Part of a small language model's weights: 2 heads of 128, learned positions.
MLP neurons of a small language model. Each row is named by its layer, matrix (up: input weights) and neuron, and shows model dimensions 16-111. Each number is 128 + 24 x the weight over its row's rms, rounded and kept within 0 to 255.
After each neuron's rows, "fires on" lists the tokens most often at its 100 highest values on Wikipedia text that the model never trained on. A number after a token or word is its count.

L6.up109 [163 148 122 117 159  64 102 130 128 120 136 123 123 119 118 154 135 152 138  89 117 146 113 117 147  96 143 127 125 114 143 125 139 128 109 148 104 124 126 140  91 128 177 129 102  97 114 178 148 187 104  95 143 145 141 126 136 153 136 142 120 156 109 173 130 104 180 100 123  91 135 122 129 107 120 180 110 137 148  99 125 138 121 115 101 114 155 166 136 145 148 121 123 131 137 121]
fires on: " |" 15, "p" 13, "in" 10, " p" 9, "em" 9, "v" 7

L6.up49 [165  78 143 121 151 108 141 142 149 159 107  99 115  92 148 137 153 148 130 107 118 123 123 171 125 140  94  97 132  51 130 145 150 126 112  79 107 104 105 148 153 101 115 121 143 110 119 140  97 127 100 134 140 163 147 124 114 158 137 144 131 162 116 136  98 153 125 134 109  89 110 108 119 130 113 120 104 120 119 117 130 152 123  96 115 152 116 114 124  96 168 143 144 122 151 107]
fires on: "on" 18, "at" 17, "ir" 13, "c" 11, "ent" 9, "al" 6

L2.up165 [116  89 134 106  99 135 110 180 143 146 138 159 133 138 130 189 124 138 114 113 151 166 128 130  85 120 147  83  91 139 120 161 125 145 143 122 143 126  87 127  95 105 141 147 172 109 142 134 102  85 130 120 136 162 134 141  90 143 143 110 107 173 149 136 116 151 168 163 130 179 152 120 129 144 120 165 116 124 114 143 100 120 139  89 111 115 133 175 143 119 143 147 146 123  99 141]
fires on: "ight" 38, "y" 21, "ust" 21, "ay" 9, "t" 4

L6.up497 [160 123 173 107  89 143 117 120 134  86 130 110 174  89 138 113 145 127 156 106 121 157 154 110 138 138 114 122 129  96 104 131 126 152  75 171 145 144 154 119 123 118 124 135 101 111 159 122 124 138 125  78 171 134 127 150 137 143 171 121 120 157 155 122 105 132 145  92 141 117 122  84 131 150 106 104 119 111 127 163  99 180 159 112 103 156 108 106 178 137 117 139 111 163 151 148]
fires on: "6" 15, "or" 14, "7" 10, "il" 9, "9" 9

L6.up277 [165 104 125 114 134  86 135 143 119 154 122 118 127 136 119 121 146 110 104 102 145 178 132 159 125 135 134 150 109 123 129 179 116 138 123  84 150 143 150 123 161 113 128 148 107 125 138 115 154 118  90 133  91 126 147 120 135 117  95  90 132 136 124 114  92  95 137 144 140 143 108 122 119 121 145 120 104  99 136 142 136 125 120 138 140 166 121 134 139 103 126  99 138 132 121 126]
fires on: "il" 18, "port" 11, "us" 8, "t" 7, " The" 6

L6.up1003 [105  95 131 131 106 108  86 105 170 117 162 113 120 124 139 131 132 108  74  59 131 149 113 103 175 138 110 186 132 122 106 114 118 111 124 143 116 100 143 122 105 119  83 115 142 115 131  76 126  94 106 122 128 134 117 121 149  71 133  77 129 167 128  76 141 117 130 122 149  65 131 146 136 113 143 130 111 144 147 137 138 167 140 131 137 135 154 128 121 115 171 125 151 132 133 126]
fires on: "is" 25, "z" 14, "ain" 12, "ic" 7, "us" 5, "p" 4

L2.up470 [106 133 128 142 140 121 178 132 123 111 128 164 179 141 120 146 153 125 143 146 125 133  80 122 146 109 135 126 159 154 114 160 119 118 143 122 168 107 128 152 121  97 148 116 149  91  62 109 110 101  99 107 108 162 113  77 121 153 170 147 147 124 144 134 119 164  97 137  65 110 114 109 148 130 149 160 114 138 107 137 168 137 129 107 101 149 102 135 113 107 130 137 170 123 140 108]
fires on: " v" 87, " V" 11

L4.up450 [ 94 107 126 127 148 134 141 128 165 134 142  89 136 100 121 165 140 148  75 160 145 164 123 122 127 157 135 117 155 118 130 117 137 100 132 130 172 115 129 164 115 140 126  87 144 138 138 106 155 119 132 124 148 107 110 113 148 149 172 107 144 111 154 100 114 126 145  97  93 121 130 100  90 131 138  77 123 146 131  82 142 121 117 124  81 153 136 137 172 120 130 125 146 119 164 109]
fires on: " her" 27, "ed" 19, "y" 18, "\\" 9, "X" 5, "ing" 5

L6.up902 [163 177 134 137 135 107 140 118  98 133 171 152 107 161 166  91 152 140 120 120 161 166 127 145 108 133 160 107 139 111 120 177 133 162 106 148  90 102 142 156 133 116 130 112 152 138 132 139 161 126 140  78 105 101 140 141 121 111  84  92 107 143 124 115  98  82 123  95 122 158 150 131  74 145 133 117 114 131 133  97 146 164 114 144  97 113 117 127 130  94 143 128 114 152 111  96]
fires on: "ge" 15, "il" 14, "or" 10, "ard" 10, "ool" 8, "port" 7

L4.up297 [138 121  94 123 160 103 165 145 114  79 106  82 110 144 151 143 135 156 129 120 133 101 145 130 164 185 119 135 121 121 137 147 104 123 104  92 129 155 149 114 132 107 110 121 121 108 129 122 137 123 141 148 142 133 155 130 134 132 135  96 126 108 136 126 176 129 131 173 130 120 152 133 179 133  99 124  92  99 111 145 122  95 172 182  60 108 164 118 105  97 171  96 127 117 135 140]
fires on: "," 18, " He" 16, "is" 15, "er" 12, "In" 8

L2.up49 [120 109 116  86  55 157 124 139  95 157 149 136 157 168  91 138 137 127 124 132 117 131 149 144  94 156 102 117 125 135  91 128 162 125  81 110 126  95 150 134 108 133 136 115 122 124 160 137 144 110 154  96 156 107 143 160 190 168 126 157 110 129 178 119 150 166 104 156 160 144 113 103 119 104 116 146 117  80 102 130 127 138  95 170 131 136 161 109 113 150  96 142 119 139 152 109]
fires on: "ber" 34, "an" 11, "ember" 10, " ag" 8, "199" 8, " Sp" 7

L2.up595 [147 105 167 124 110 146 137 125  50 142 111 135 150 120 138 142 165 119 119 142 145 142 179 119 100 108 108 154 131 124 133 102 126 118 130 129  95 167 119 122  94 145 122 138 149 131 143 125 155 135 139 108 120  94 163 111 145 111 144 112 119  95 111 135 136  92 104 105 127 133 145  89  86 116 141 111 156 136 133 166 110 164 123 121 144 109 124  52 149 132 150 132 111 118 119 114]
fires on: " sh" 59, " pl" 19, " le" 16

L6.up479 [ 82 153 128 113 144 144  97  91 104 131 135 165 140 135 158  80 141  93 158  97 135 125 133 150 140 129 100 173 170 135 104 128 157 173  99 178  98 194 119  85 115  94  92 131 133 142 124 131  96 178 128 145 139 129 131 154 110 150 158  94 101 143 126 136 100 128 116  78 138 183 147 121 144  85 131 118 151 134 127 109 115 110 142 149 139 178 138 129 127 148 106  98 135 165 175 117]
fires on: "on" 13, "amp" 10, "orn" 10, "ed" 10, "ie" 8, "il" 7

L6.up504 [127  94 164 104 117 145 145 110 178 141 122 136 119 118 134 118  75 104 147 126 126  95 133 106 138 134 167 103 156 114 112 115 138 131 128 115  86 145 120 138 106 154 115 111 120 158 133 110  80 206 118 142 147 132 134 153 121 122 135  85 138 143 122 117 132 130 124  75  93 171 106 166 115 120 125 107 199 142 112 102 149 133 126 132  87 120 105 110 146 110 166 154 130 124  97 122]
fires on: "f" 33, "o" 21, "ig" 15, "e" 10, "A" 4, "O" 4

L4.up144 [107 120 153 144 127 116  89 120 214 113 104 148 153 131 124 179  99  83 107 108 107 126 141 129 160 150 157 144 119 140  97 155 174 128 122 128 115 155 105 146 149  90 139 140 118  82 150 138 117 107 150  84 121 133 126 123 149 124 128 122 172 149 158 102  97 136 136 117 126 132 127 151 155 194  99 102 149 146 133  86 115 101 129 136 114 124 137 143 118 114 130  97 127 113 158 117]
fires on: " comp" 28, " " 13, "p" 9, "c" 7, "x" 6, " Com" 6

L2.up172 [112 110 159  99 134 132 158 134 122 114 107 138 118 149 172 176 148 127 119 129 134 147 104  90 124 113 147 103 114 144 139 117 152  75 131 136 136 120  86 146 102 136  88 148  99  99 169 147 106 138 101 121 108 131 145 131 141 125 136 144 105 160  87  91 147 156 118 170 143 136 130 155 137 133 127 138 160 144 155 144 131 149 116 122 121 117 117 135  95 151 119 119 140 162 140 123]
fires on: "b" 84, "p" 14

L2.up484 [ 91 172 155 147 150 117 129 129 147 130 112  89 100 133  97 141 140 121 120 118 175 109 122  99 139 163 134 119  94  78 130 147 136 130  79 166 155 142 143 142 132 149  96 148 133 109 110 152 109  51  86 101 131 173 113 135  92 137 140 185 157 135 172 116 137 186 124 146 168 171 164 154 144 167 103 157 134 109  86 126 190 135 175 109 108 134 110 122 154 107 125 115 148 111 108 100]
fires on: "od" 63, " D" 16, " d" 8, "D" 5

L4.up689 [132 130 100 109 117 103 145 148 139 125 137 100 172 167  76 149 118 121 106 155 156 139  80 118 129 150 134  92 113 112 135 108 117 114 156  92 117 105 107 164 131 120 149 151 132 112 113 128 118 140 135 165  97 166 137 104 129 106  88  94  92 106 112 102 117 114 125 131 101 163 170  98 143 122 160 118 141 125 126 107 116 135  99 105  97 109 131 182 112 152 109  99  82 139 121 179]
fires on: "qu" 18, "es" 15, "er" 11, "ep" 9, "and" 8, "." 8

L2.up328 [125 115 153 124 101 141 176 131 103 120 113 167 102 144 157 130 147 147 159 120 142 118 125 151 151  78 137 153 106 137  79 121 182  86 123 150 120 114 137 129  83 100  54 134 128 149 114 150 133 131 119 110 129 138 124  96 130 170 133 132 110 181 111 107 104 155 121 141  94 138 139 135 157 150 159 128 120 108 113  93 135 124 165 140 133 151 124 120 113  95 138 149 158 124 125 120]
fires on: "p" 67, " con" 20, " v" 4

L4.up220 [142  96 139 113 144 122 141 124 136 134  99 136 118 154 143 163 130 150 152 120  94 184 112 133 130 144 103 113 178 177 139 132 139 112 115 130 143 126 105 124 125 122 108 138 124 121 104 125 156 111 135 119  74 153 139 102 133 139 122 104  96  85 139 166 124 145  75 141 155 148  91 105 108 146 136 127 133 135 117 156 113 139 135 154 104 124  83 163 109 117 145 123  99 182 108 136]
fires on: "all" 18, "ir" 12, "l" 8, ":" 7, "or" 6, "===" 6

L6.up425 [146 105 121 150 134  97  93 112 133 136 116 110 115 112 164 138 170  98 102 113 172 104  96 151 121 141 126  79 111 110 120 168 140  99 103 130 122 151 135 124  55 134  92 115 118 109  90 146 131 150 116 125 132 119 110 117 137 121 155 141 159 168 127 156 116  90 143  73 159 127 127 137 109 130 115 106 100  92 151 160 125 159 130 154 125 146 136 167 166 142 100 125 101  81 138 114]
fires on: "ing" 25, "in" 11, "up" 7, "iv" 7, "ot" 7, "v" 6

L4.up188 [122 129  94 154 157 134 141 154 124 130 145 114 127 134 138 120 130 112 110 137 129 143 126 147 118 147 155 121 106 159 166 128 134 135 115 166 163 107 171 140 183 182 131 116 136 125 136 140 129 139 100 131 144 148 129 109 102 153 155  76 110 130 168 127 146 127 174 120 126 112 129  89 122 165 129 137 108 155  98 122 154 169 124 113 134 166 150 154 164 126 122 131 112 119 109 157]
fires on: "ing" 30, "ad" 23, "el" 16, "ub" 6, "ter" 6, "ed" 5

L6.up908 [147 145 151  92 153 115 143 151 111 176 126 150 105 153  99 110 106 111 107 144 150 160 167 168 149 122 130 120 111 122 106 154 101 109 131  80 157 107 140 122 159  92 112  87 165  90 120 104 110 106 120  76 122 142 131  94 176 140 121 102 120 120 111 151 110 138 158 122  83 111 107 122 122 115  87 160 127 141 109 104 154  86 104 155 139 141 107 186 119 115 134 130 131  88 135 125]
fires on: "y" 16, "c" 15, "." 14, "le" 7, "p" 6

L2.up21 [136 148 118 136 159 107 152 138 140 145 114 100 131 145 142 103 114 144 147 166 112 143 101 142 107 166 106 140 161 121 102 133 162 166 113 126 131  87 112 154 122  87 116 121 142 104 132  98 151 129 123 103 146 125  97 135 157 128  98 181 143 132 157 124 138 137 171 130  97 120 149  64 156 149 166 127 135 116 147 100 175 155 123 155 169 112 121 153 142 108 119 186 158 119 116 141]
fires on: " as" 34, " s" 13, " e" 12, " n" 9, " an" 6

L6.up340 [105 119 104 133 138 145 123 112 154  93 142 140 153 164 112 169 180 106 140 102 140 101 166 115 154  65 134 111 172 167 125 169 126 128 145  98 130 130 123  92 104 160 163 112  94 150 133 103 121 132 110 101 114 154 131 149 108 134 115 149 159 114  82 122 121 128 124 134 120  98 152 136 109 116 109  92  85 125 151 126 121 138  97 142 168 176 157 121  79 157 128 130 101 169 117  96]
fires on: "i" 55, "e" 14, "ot" 6, "b" 6, "il" 6, "ri" 4

L2.up461 [120 141 133 135 139 118 116 108 156 154 135 165  90 134 110 143 134 159 113 144 150 103  87 144 106 145 147 120 123 157 153 101 146 107 156  65 135 144  84 124 150 139 138 128 154 134 140 129 137 143 119 110  68 157 109 128 129 125 137  93 121 103 103 129 162 115 134 131 140 128 161 116 171 136 147 146 128 146 140 136 121 146 131  93 141  76 134 135 130 119 127  66  89 128 133 117]
fires on: "." 27, "es" 19, "ions" 15, "land" 8, "ay" 5

L6.up890 [150  94  90 115 130 129 153 105 129  94 122  89 107 134 158 120 135 141  99 159 125 180 128 181 127 147 129 141 102  98 154 117 123 137 158 131 122 188 129 116  96 123 149 124 167 111 155 134  90 124 176 131 137 103 148 179 121 157 192 113  98 141 136 130 137 156 118  93 125 141 152 118 141 167 135 140  92 145 108 111 118 120 153 148 111 182 118 140 135 159 178 102  81  87 119 138]
fires on: " con" 14, "e" 9, "ran" 8, "hn" 8, "y" 6, "in" 6

L6.up152 [113 124 141 162 119 157 134 134 120 116 133  91 140 161  95 155 103  93 128 147 136 134 105 138 106 103 125 133 133 174 135 107 162 110 108 127 148 150 113 116 135 126 199 127 160 162 134 127 100 127 133  97 126  99 166 104 144 110 115 109 127 140 142 120  87 171 102 135 181 108 136 161 138 145 125  83 173 153 145 106 140 110 125 122 103 171 138 134 190 127  92 149 136 113 101 151]
fires on: "it" 25, "l" 12, "an" 10, "h" 8, "k" 7, "id" 6

L4.up512 [ 98  91 123 122 133 127 107  97 132 141 156 112 104 152 131 120  89 105 142 121 188 114 157 158 134 143 134 132 144 139 142 110 112 139 101 118 123 100 121 117 129 187 145 141 127 117 106 144 147 110 130 140 128 138 137 128 122 123 137  80 118 132 108  87 127 118 164 109 154 169 120 119 141 112 132 119 153 176  98 111 128 136 119 119 155 128 119 125 146 125 167 114 143 138 136 125]
fires on: "a" 25, "e" 18, "y" 9, "c" 7, "ak" 7, "A" 6

L4.up460 [164 121 128 106 164 134 118 148 136 140 135 134 150 137 107 116 145 123 110 102 142 146 124 128 112 137 147 132 125 133 191 143 151 104 107 132 116 133 127  94 135 120  91 126  93 101 119 138 126 170  95 124 147 141 144 165 104 137 131 151 156 119 135 124 145  80  94  97 100 137 151 170 101 127  93  77 119 137 113 110 132 156 125 134 136 126  95 111 154 181 129 150 168 114  98 104]
fires on: "er" 15, "us" 13, "ed" 12, "im" 6, ":" 5

L4.up0 [143 130 121 192 137 158 172 133 134 139 181 148 113 155 125 134 154 169 110  88 121 128 172 124 116 145 117 132 145 149 101  98  89  82 138 105 128  98 153 100 106  93 144 124  87 121 137 137 125 120 116 113 136  96 147 135 131 122 113 113 140 123 107  99 138 136 113 133 124 151 119 121 132 113 148 133 138 174 114 141  85 119 119 119 134 126  98 106 150 109 138 127 116 140 106  97]
fires on: " f" 49, "ig" 25, "ru" 14, "ard" 7

L2.up984 [143 113 120 205 110  75 131 144 116 134 149 122 157 140 119 165 140 125 144 113 140 142 139 147 118 134 104 158 131 137 124 140  99 133 112 147 123 158 119  82 118 164 151 136 118 135 146 115  97 111 128 144 123  86 122 119 142 137 110 127 142 105 120 131 164 142  94 110 102 143 143 131  75 148 117  96 123  96  89 118 103 122 180 123 106 156 137 140 113  83 130 124 172 123 108 135]
fires on: "." 18, " m" 11, " n" 10, " |\n" 7, " h" 6

L6.up914 [ 97 126 121 124 149 139  96 124  78 152  83  95 131  94 124 143 146 124 125  93 121 126 118 114 100 148  91  99 134 127 142 142 122 121 116  73 109 142  90 148 143 109 125  75 137 150 153  97 121 120 122 121 119 105 114 137 152 125 130 118 151 170 157 158 133 181 141 146  85  79  95 155 121 141 138 121 125 115 143 138 129 105  93 107 157 121 140 154  97 167 142 136 137  93 152 125]
fires on: "i" 17, "." 16, "it" 13, "is" 11, "f" 6, "b" 6

L4.up358 [138 154 150 110 135 102 111 125 183 128 132  84 160 111 100 117 113 156 120 114  98 112  83  96 109 100  70 119 117  95 144 138 129 142 135 124 123 114 135 122 158 131 154  94 132 128 147 127 111 162  91 124 137 147 194 143 112 129 134 124 108  99 100 152  65 134 145 144  97 113 142 153 139 131 119 155 109 177  95  73 125 148 116 122  87 152 139 155 177 116 117 117 132  82 101 139]
fires on: "ur" 19, "per" 15, "in" 14, " D" 10, "ent" 9, "ir" 6

L6.up261 [143  71 132 126 106  99 110 159 142 144 119  82 144 158 138 113 137 116 141 156 117 167  85 185 121 193 136 169 132 137 124 111 117 130 128  85 103 117 132 161 109 144 136 105 146 135 125  72 117 172 142 137 127 111 139 141 114 157 150 150 124 123  92 125 160 150  92 146 100 156 157 139 105 144 166 139 129 119 142 140  78 124  67  82 122 151 133 183 162 120 142 114 163 122 128 146]
fires on: " v" 16, "in" 12, " f" 9, "ra" 9, "ri" 7, " o" 7

L6.up831 [103 100 132  84 124 112 119  96 163 168 155 140 109 167 123 104 106 111 116 132 139 111 144 106 172 138 156 176 139 132 134 148 140 115 126 117 161 140 143 102 122  82  92 132  92  91 135 149  92 102 128 113 143 160 152 110 126 120 141 122 141 113 107 109 162 118  99 159 100 155 116 124 157 150 137 107  97 140 130 119 149 104 121 167 120  84  91 158 121 119 128 139 134 147 137  95]
fires on: " " 100

L2.up597 [139 105 122  91 160 141 124 146 138 117 148 189  99 125 102 171 150  94 120 140 155 139  97 118 113 117 110 108 151 140 107 116 115 109  88 131 168 133 110 121 111 127 148 142 120 119 155 136 145  98 127 104 131 102 139 112 172 123 148 170 102 135 152 108 158 132 140 163 141 147 165  86 155  72 151 105 161 120 130 149 118 155 123 131 160 150 170 105 132 103 134 136 100 127 134  90]
fires on: "s" 100

L4.up212 [165 119 130 127 180 133 100  87 150 131 118 104 164 125 138 124 151  72 118 173 126 182 118 138 107 161 135 188 160 125 129 123 123 106 126 106 100 156 130 132 127 177 161  92 170 161 140 147 148 125 163 105 103 138 136 125 152 101 157  93 130 114 140 138 107 129 138 158  88 137 160 121 144 140 152 118 118 158 159 146 136  97 136 125 120 149 146 130  92 104 176  96 157  72 108  95]
fires on: "s" 23, " |" 21, "ire" 9, "in" 6, " also" 5, " not" 5

L6.up446 [156 128 147 146 134 171  80 156 129 109 110 134 138 130 159 115 131  90 114 154 107 134 116 144 116  90  81 122 136 124  99 158 157 158 101  95 140 108 110 117 118 119 124 179 135 123 124  86 115 103 106  94 138 142 134 130  93 122 129 148 117 139 108  89 154 155 144 114 142 144 154  97 144  68 139 111 109 141 115 132 107 130 140 131 169 148 128 122 103 135 133 125  99 145 110 117]
fires on: "re" 25, " e" 17, "e" 14, "o" 9, "i" 8, " re" 7

L6.up219 [106  86 149  97 122 149 136 143 124 150 115 109 132 115 115 149 134  76 139 111 104 162 133 130 110 101 113 153 145 145  84 154 129 145 103  94 138 109 160 123  96 124 121 157 160 125 122 152 123 168 143 165 123 113  97 167 155 162 123 126 119  95 105 115 146 132 100 128 101 138 132 110 132 107 195 145 121  97 145 127 125  92 150 113 122  96 185 123 134 170  83 115 181  88 111 154]
fires on: "ul" 14, "is" 13, "an" 12, "ther" 11, "ter" 10, "iz" 5

L4.up264 [124 108 124  93 131 138 157 151 122 135 113 125 124 136 132 131 140 154 130 128  88  83  92 110 143 105 133 106 121 109  99 139 140 159 140 123 143 132 106 134 116  67  73 129 125 157  86 122 119  87 124 113 107 113 109 152 140 141 178  92 144 132  95 110 170 113 122 118 120 162 152 138 136 167  89 114 127 125 117  85 100 133 148  78 117 117 148 115  88 129 155 133 154 156 129 138]
fires on: "c" 22, "ro" 16, "p" 9, "er" 9, "el" 9, "ound" 8

L2.up154 [110 180  99  96 113 129 126 133 160 146  67 105 173 126  98 171 120 105  83 155 155 151  97 124 122 141 124 138 117 131 141 129 114 116 146 120 118 115 141 106 130 146  95 117 146 142  95 153 149  85 110 140 124 137 159 114  80 105 159 149 110 110 170 106 182 134 107 164 166 134 141 123 108 138 104 111 131 129 121 106 126 127 139 112  82 122 122 147 114 145 139 115  79 120 154 124]
fires on: " (" 22, " st" 9, " with" 9, "od" 8, "C" 7, "D" 7

L6.up272 [143 126 143 128  96  88 108  94 112 115 195 111 119 105 141 219 112 135 158 140 113 161 136 126 131 139 122 107  82 151 114  95 139 125 144 169 159 106  85 134 102 126 141 111 120 106  96 181 108 144 170 171 136 149 111 106 110 142 129  96 140 119 139 115 143 123 156 130 109  80 128 151 119 118 122  86  56 157 117  86 136 153 170 117 122 127 136 136 102 106 135 152 107 100 140 127]
fires on: "t" 16, "ph" 10, "ric" 9, "it" 8, "am" 8

L4.up682 [133 125 106 145 116 131 128 151  93 150 147  94 137 108 148 129  90 118 110 128 159 141 148  52  83 121 158 117 107 161 129  96 104 111 128  85 137 147 124 148 186 155 132 114 134 155 145  86  90 129 144 130 139 156  65 129 156 127 140 114 106  98 115 139 107 101 156 143 111  88 151 127 112 144  87 161 137 136 119 115 103 134 141 130  86 165 131  77 163 110 122 128  99 101 131 117]
fires on: "ive" 19, "en" 17, "le" 12, "ree" 12, "ous" 6, " two" 6

L4.up444 [135 113 148  72 154 141 159 123 107 102 131 120 132 134 130  96 164 135 119 170 108 134 138 156 116 106 127 113 132 175 144 116 130 102  95 140 146 139  98 148 133 121 128 126 100 119 143 115 106 134  96 117 153 123 141 107 119 116 175 108 121 114 139  89 126 122 109 122 127 174 126 124  86 121 135 156 100 128 155 118 145 134 114 185  99 157 136 117 118 142 123 107  81  73 161 107]
fires on: "an" 18, "ie" 15, "r" 14, "y" 12, "v" 10, "e" 8

L6.up674 [ 99 109 111 152 156 139 109 124 117 122  81 154 136 137 119 137 143  92  70 111 112 101 135 107  95 155 126 132 158 127 146 109 142  80 138 112 140 142  99 110 116 163 145 100 125 167 153 154 139 101 145 106 105  97 144 152 173 114 112 106 130 146 131 129 113 134 144 140 159 156 110  94 112  97 114 119 145 137 132 153 117 103 132 148 150 124 110  92 125 141 133 173 125  87 135 102]
fires on: "i" 20, "is" 10, "ic" 9, "u" 9, "ir" 8

L2.up1018 [140 125  99 125 155 133  81 113 127 150 135 131 117 177 143  88 171 149 149 121 140 154 130 137 121 164  90 138 132 154 115 127 173 128 139 148 108 118  97 121 156 137 114 145 140  91 168 169 155 122 123 121  75 131 143 118 140 100 114 152  96 126 121 130  92 173 118 153 139 139 130  99 128 126 108 104 158 176 144 120 103 128 147 129 199 147 129 140 132  94 141 108 139 127 114 141]
fires on: "===" 60, "ir" 16, "ree" 9, "ish" 5, "ite" 5

L2.up531 [128 118 168  81 152 119 120 154 115 139  79 162 124  96 148 161 114 131 150 105 116 119 173 143 139 127 135 122 140 165  95 151 120 153 147 147 119  60 142  99 207  92 133 152 117  94 139 139 122 118 109 131 157 122  92 149 141 113  99 149 121  98 112 133 153 117 116 137 160 116  99 116 144  65 113 160 106 137 113 135 118 106 168 134 137 103 150  92 144 158 142 115 143 150 106 172]
fires on: "ul" 38, " the" 12, "is" 11, "ous" 10, "are" 8, "ou" 7

L6.up102 [125 141 130 133 126 125 107  96 157 126 156 149 102 123 136 158 135 105 119  93 125 181 105 119 153 157 124 121  76 152  73 149 154  66 128  86 182 149 128 136 128  92 124  52 140 112 132 137 149 123 133 129 129 120 132  97 153 123 115 103 115  89 121 131 139 135 130 109 127 142 149 139 117 165 114 155 110 100  60 154  90  80 134 150 137 102 135 124 130 139 110  65 113 115 143 125]
fires on: "ru" 20, " " 18, "p" 14, " |" 9, "le" 6, "ual" 4

L4.up796 [107 131 104 134 140 112 119 118 162 133 116 134 128 140 108 137 104 116 118  95 154 172 127 127 136 124 132 146 122 143 118 134 150  90  91 131 192 129 150 157 150 161 134 148 123 128 131 125 100 111 145 113 152 161  81 137 113 133 110 137 117 146 119  90 126 125 120  81  90 163 130 134 142 150  88 182 134 123 124 146 135 138 127 119 139 137 119 138  94 160 153 130 120 121 117 136]
fires on: "n" 23, "a" 12, "ra" 11, "7" 7

L4.up276 [104 151 172 166 121 105  72 138 135 126 129 125 159 126 121 164 142 131 152  69 118 139  93 138 140  74  92 153 101  96 102 121 101  55 100 136 123 146 168 137 109 137 134 103 150 111 133 116  85 151 122  96 127 155 164 155 119 102  90 137 139 128 112  99 138 116 146 115  97 107 101 121 165 146 157 126 152 162 118 128 167 105 147 149 118 131 123 100 142 112 153 119 120 113  94 138]
fires on: " comp" 27, " com" 15, "z" 10, "an" 10, "p" 8

L2.up362 [136 116 141 137 135 110 117 155 125 116 141 134 156 112  85 119 127 106 129 153 100 112  88 151 107 137 139 126 122 155 121 130 122 125 131 112 135 112 116 131 140 157 101 159 174 128 134 124 127 120 126 131  90 116 128 120 143 143 160 130 124 140 121 113 102 172 126 110 142 155 127 163 154 140 115 141 122 153 146 129 148  91  95 127 119 131 151 138 122 103 132 101 149 124 112 130]
fires on: "in" 78, "it" 11, "ell" 9

L4.up331 [122 129 170 158 121 128 105 108 133 141 145 139 150  99 143 128 152 139 128  86  78 143 102 117  96 129 139 178 176 131 114 142 122 119 170 123  89  90 133  58 100 114 172 112 105 125 135  86 101  98 103 175  80 108 160 122 130 152  89  97 116  99 114 139 127 131 155 205 139 117 137 111 134 151 147 144 126 112 112 131 136 114 140  93 117 100 114 105 128 165 116 110 141 138 105 126]
fires on: "ep" 29, "es" 12, "ct" 11, " f" 7, "ec" 6, "ig" 6

L2.up707 [128 129 119 120 159 131 142 127 130 107  95 104  55 107 157 137  98 181 103 195 155 143 140 161 121 161 124 176 157 138 150  99 129 119 139 109 127 129  59 134 122 155 139  99 138 120 157 105 167 117 126 138 118 134 127 119 171 125 114 143 106 132 122 132 134 128 143 135 131 164 121 139 116 128 142 107 165 128 135 133 124 111 164 134  97 114 105 128  92 130 145  88 143 112 144 202]
fires on: ")" 51, " |" 19, ";" 9, ")\n" 7, " (" 6, "," 6

L2.up949 [132 108 155 140 135 107 142 129 139 133 159 127  69  96 144 132 144 106  93 147 150 130 149 157 148 141 164 172 145 102 123 138 155 116  80 114 166 124  83 128 115 125  97 119 121 121  90 139 127 103 109 117 125 150 135 103 144 161 127 155 118 151 162 117  96 117  85 159  90 150 144 143 142 153 141 114 158 131 153  97 123 146 134 154 111 138 111 125  69 132 139 155 116 110 151 148]
fires on: "." 79, " " 14, ";" 4

L4.up514 [140 123 158 123 166 110 109 135 163 129 151 118 142  91 204 138 121 102 162 121 127 115  86 128 108 151 131 117 145 127 149 133 148  94 114 148 103 141 133 124  89 101 132 136 131 103 132 118 136 110 125 142 175 123 105 134 107 145 128 118 132 135  93 134 154 148 133 132 158  46 128 163 111 136  76  78 101 133 108 135 145 133 126 135 126 140 102 168 106 110 152 125 103 149 138 113]
fires on: "am" 22, "im" 12, "ay" 10, "t" 6

L4.up466 [ 81 144 110 148 116 101 145 151 127 139 156 112 162 127 146 131 116 131  99 126  99  91 117 138 155 120 176 144 110 156 108 148 132 107 165 113 136 119 167  88 141 139 134  85  94 102 105 162 134  90 157 166 122 200 111 110 129 121 103 182 137  98 116 115 154 100 122 131 148 133 114 105  97 101 118 136 147 139 161 154 165  65 122 119 130 163 151 127 122  92 132 153 132 103 102 168]
fires on: "-" 28, "ame" 11, "en" 10, "us" 6, "red" 6, "ust" 5

L4.up186 [139 151 107 126 157 105 127 101 156 122 146 123 104 155 124 130  90 160 103 128 108 125  71  94 104 108 143 130 143 111 151 113 154 154  87 121 139 126 144 159 129 130 112 151 135 169 118 159 174 141 108 121 103 107 138 137 108 135 112 131 134  99 117 138 137 110 157 131 122  98  83 143 113 129  95 141 141 165 121 133 164 145 134 104 129 143 159 148 121 132 115  92 121 144 168 146]
fires on: "e" 18, "ac" 11, "er" 7, "l" 6, "ut" 5, "c" 5

L4.up89 [141 138 121 105 157 134 135  77 136 153 121  95 125 102 128 122 103 168 151 150 127 137 103 106 148 110 115 114 157 128 111 107 110 159 132 119 118 122 141 141 110 104  93 132 143 112 134 106 126  97 146 115 135 142  98 109 133 154 144 127 136 151 161 115 120 134 152 130 183  98 164 120 100 136 117  98 156 115 126 109  91 172 183 125 138 159 111 126 106 116 136 113 119 143 166 160]
fires on: "00" 18, "8" 16, "6" 10, "9" 9, " th" 8, " whe" 8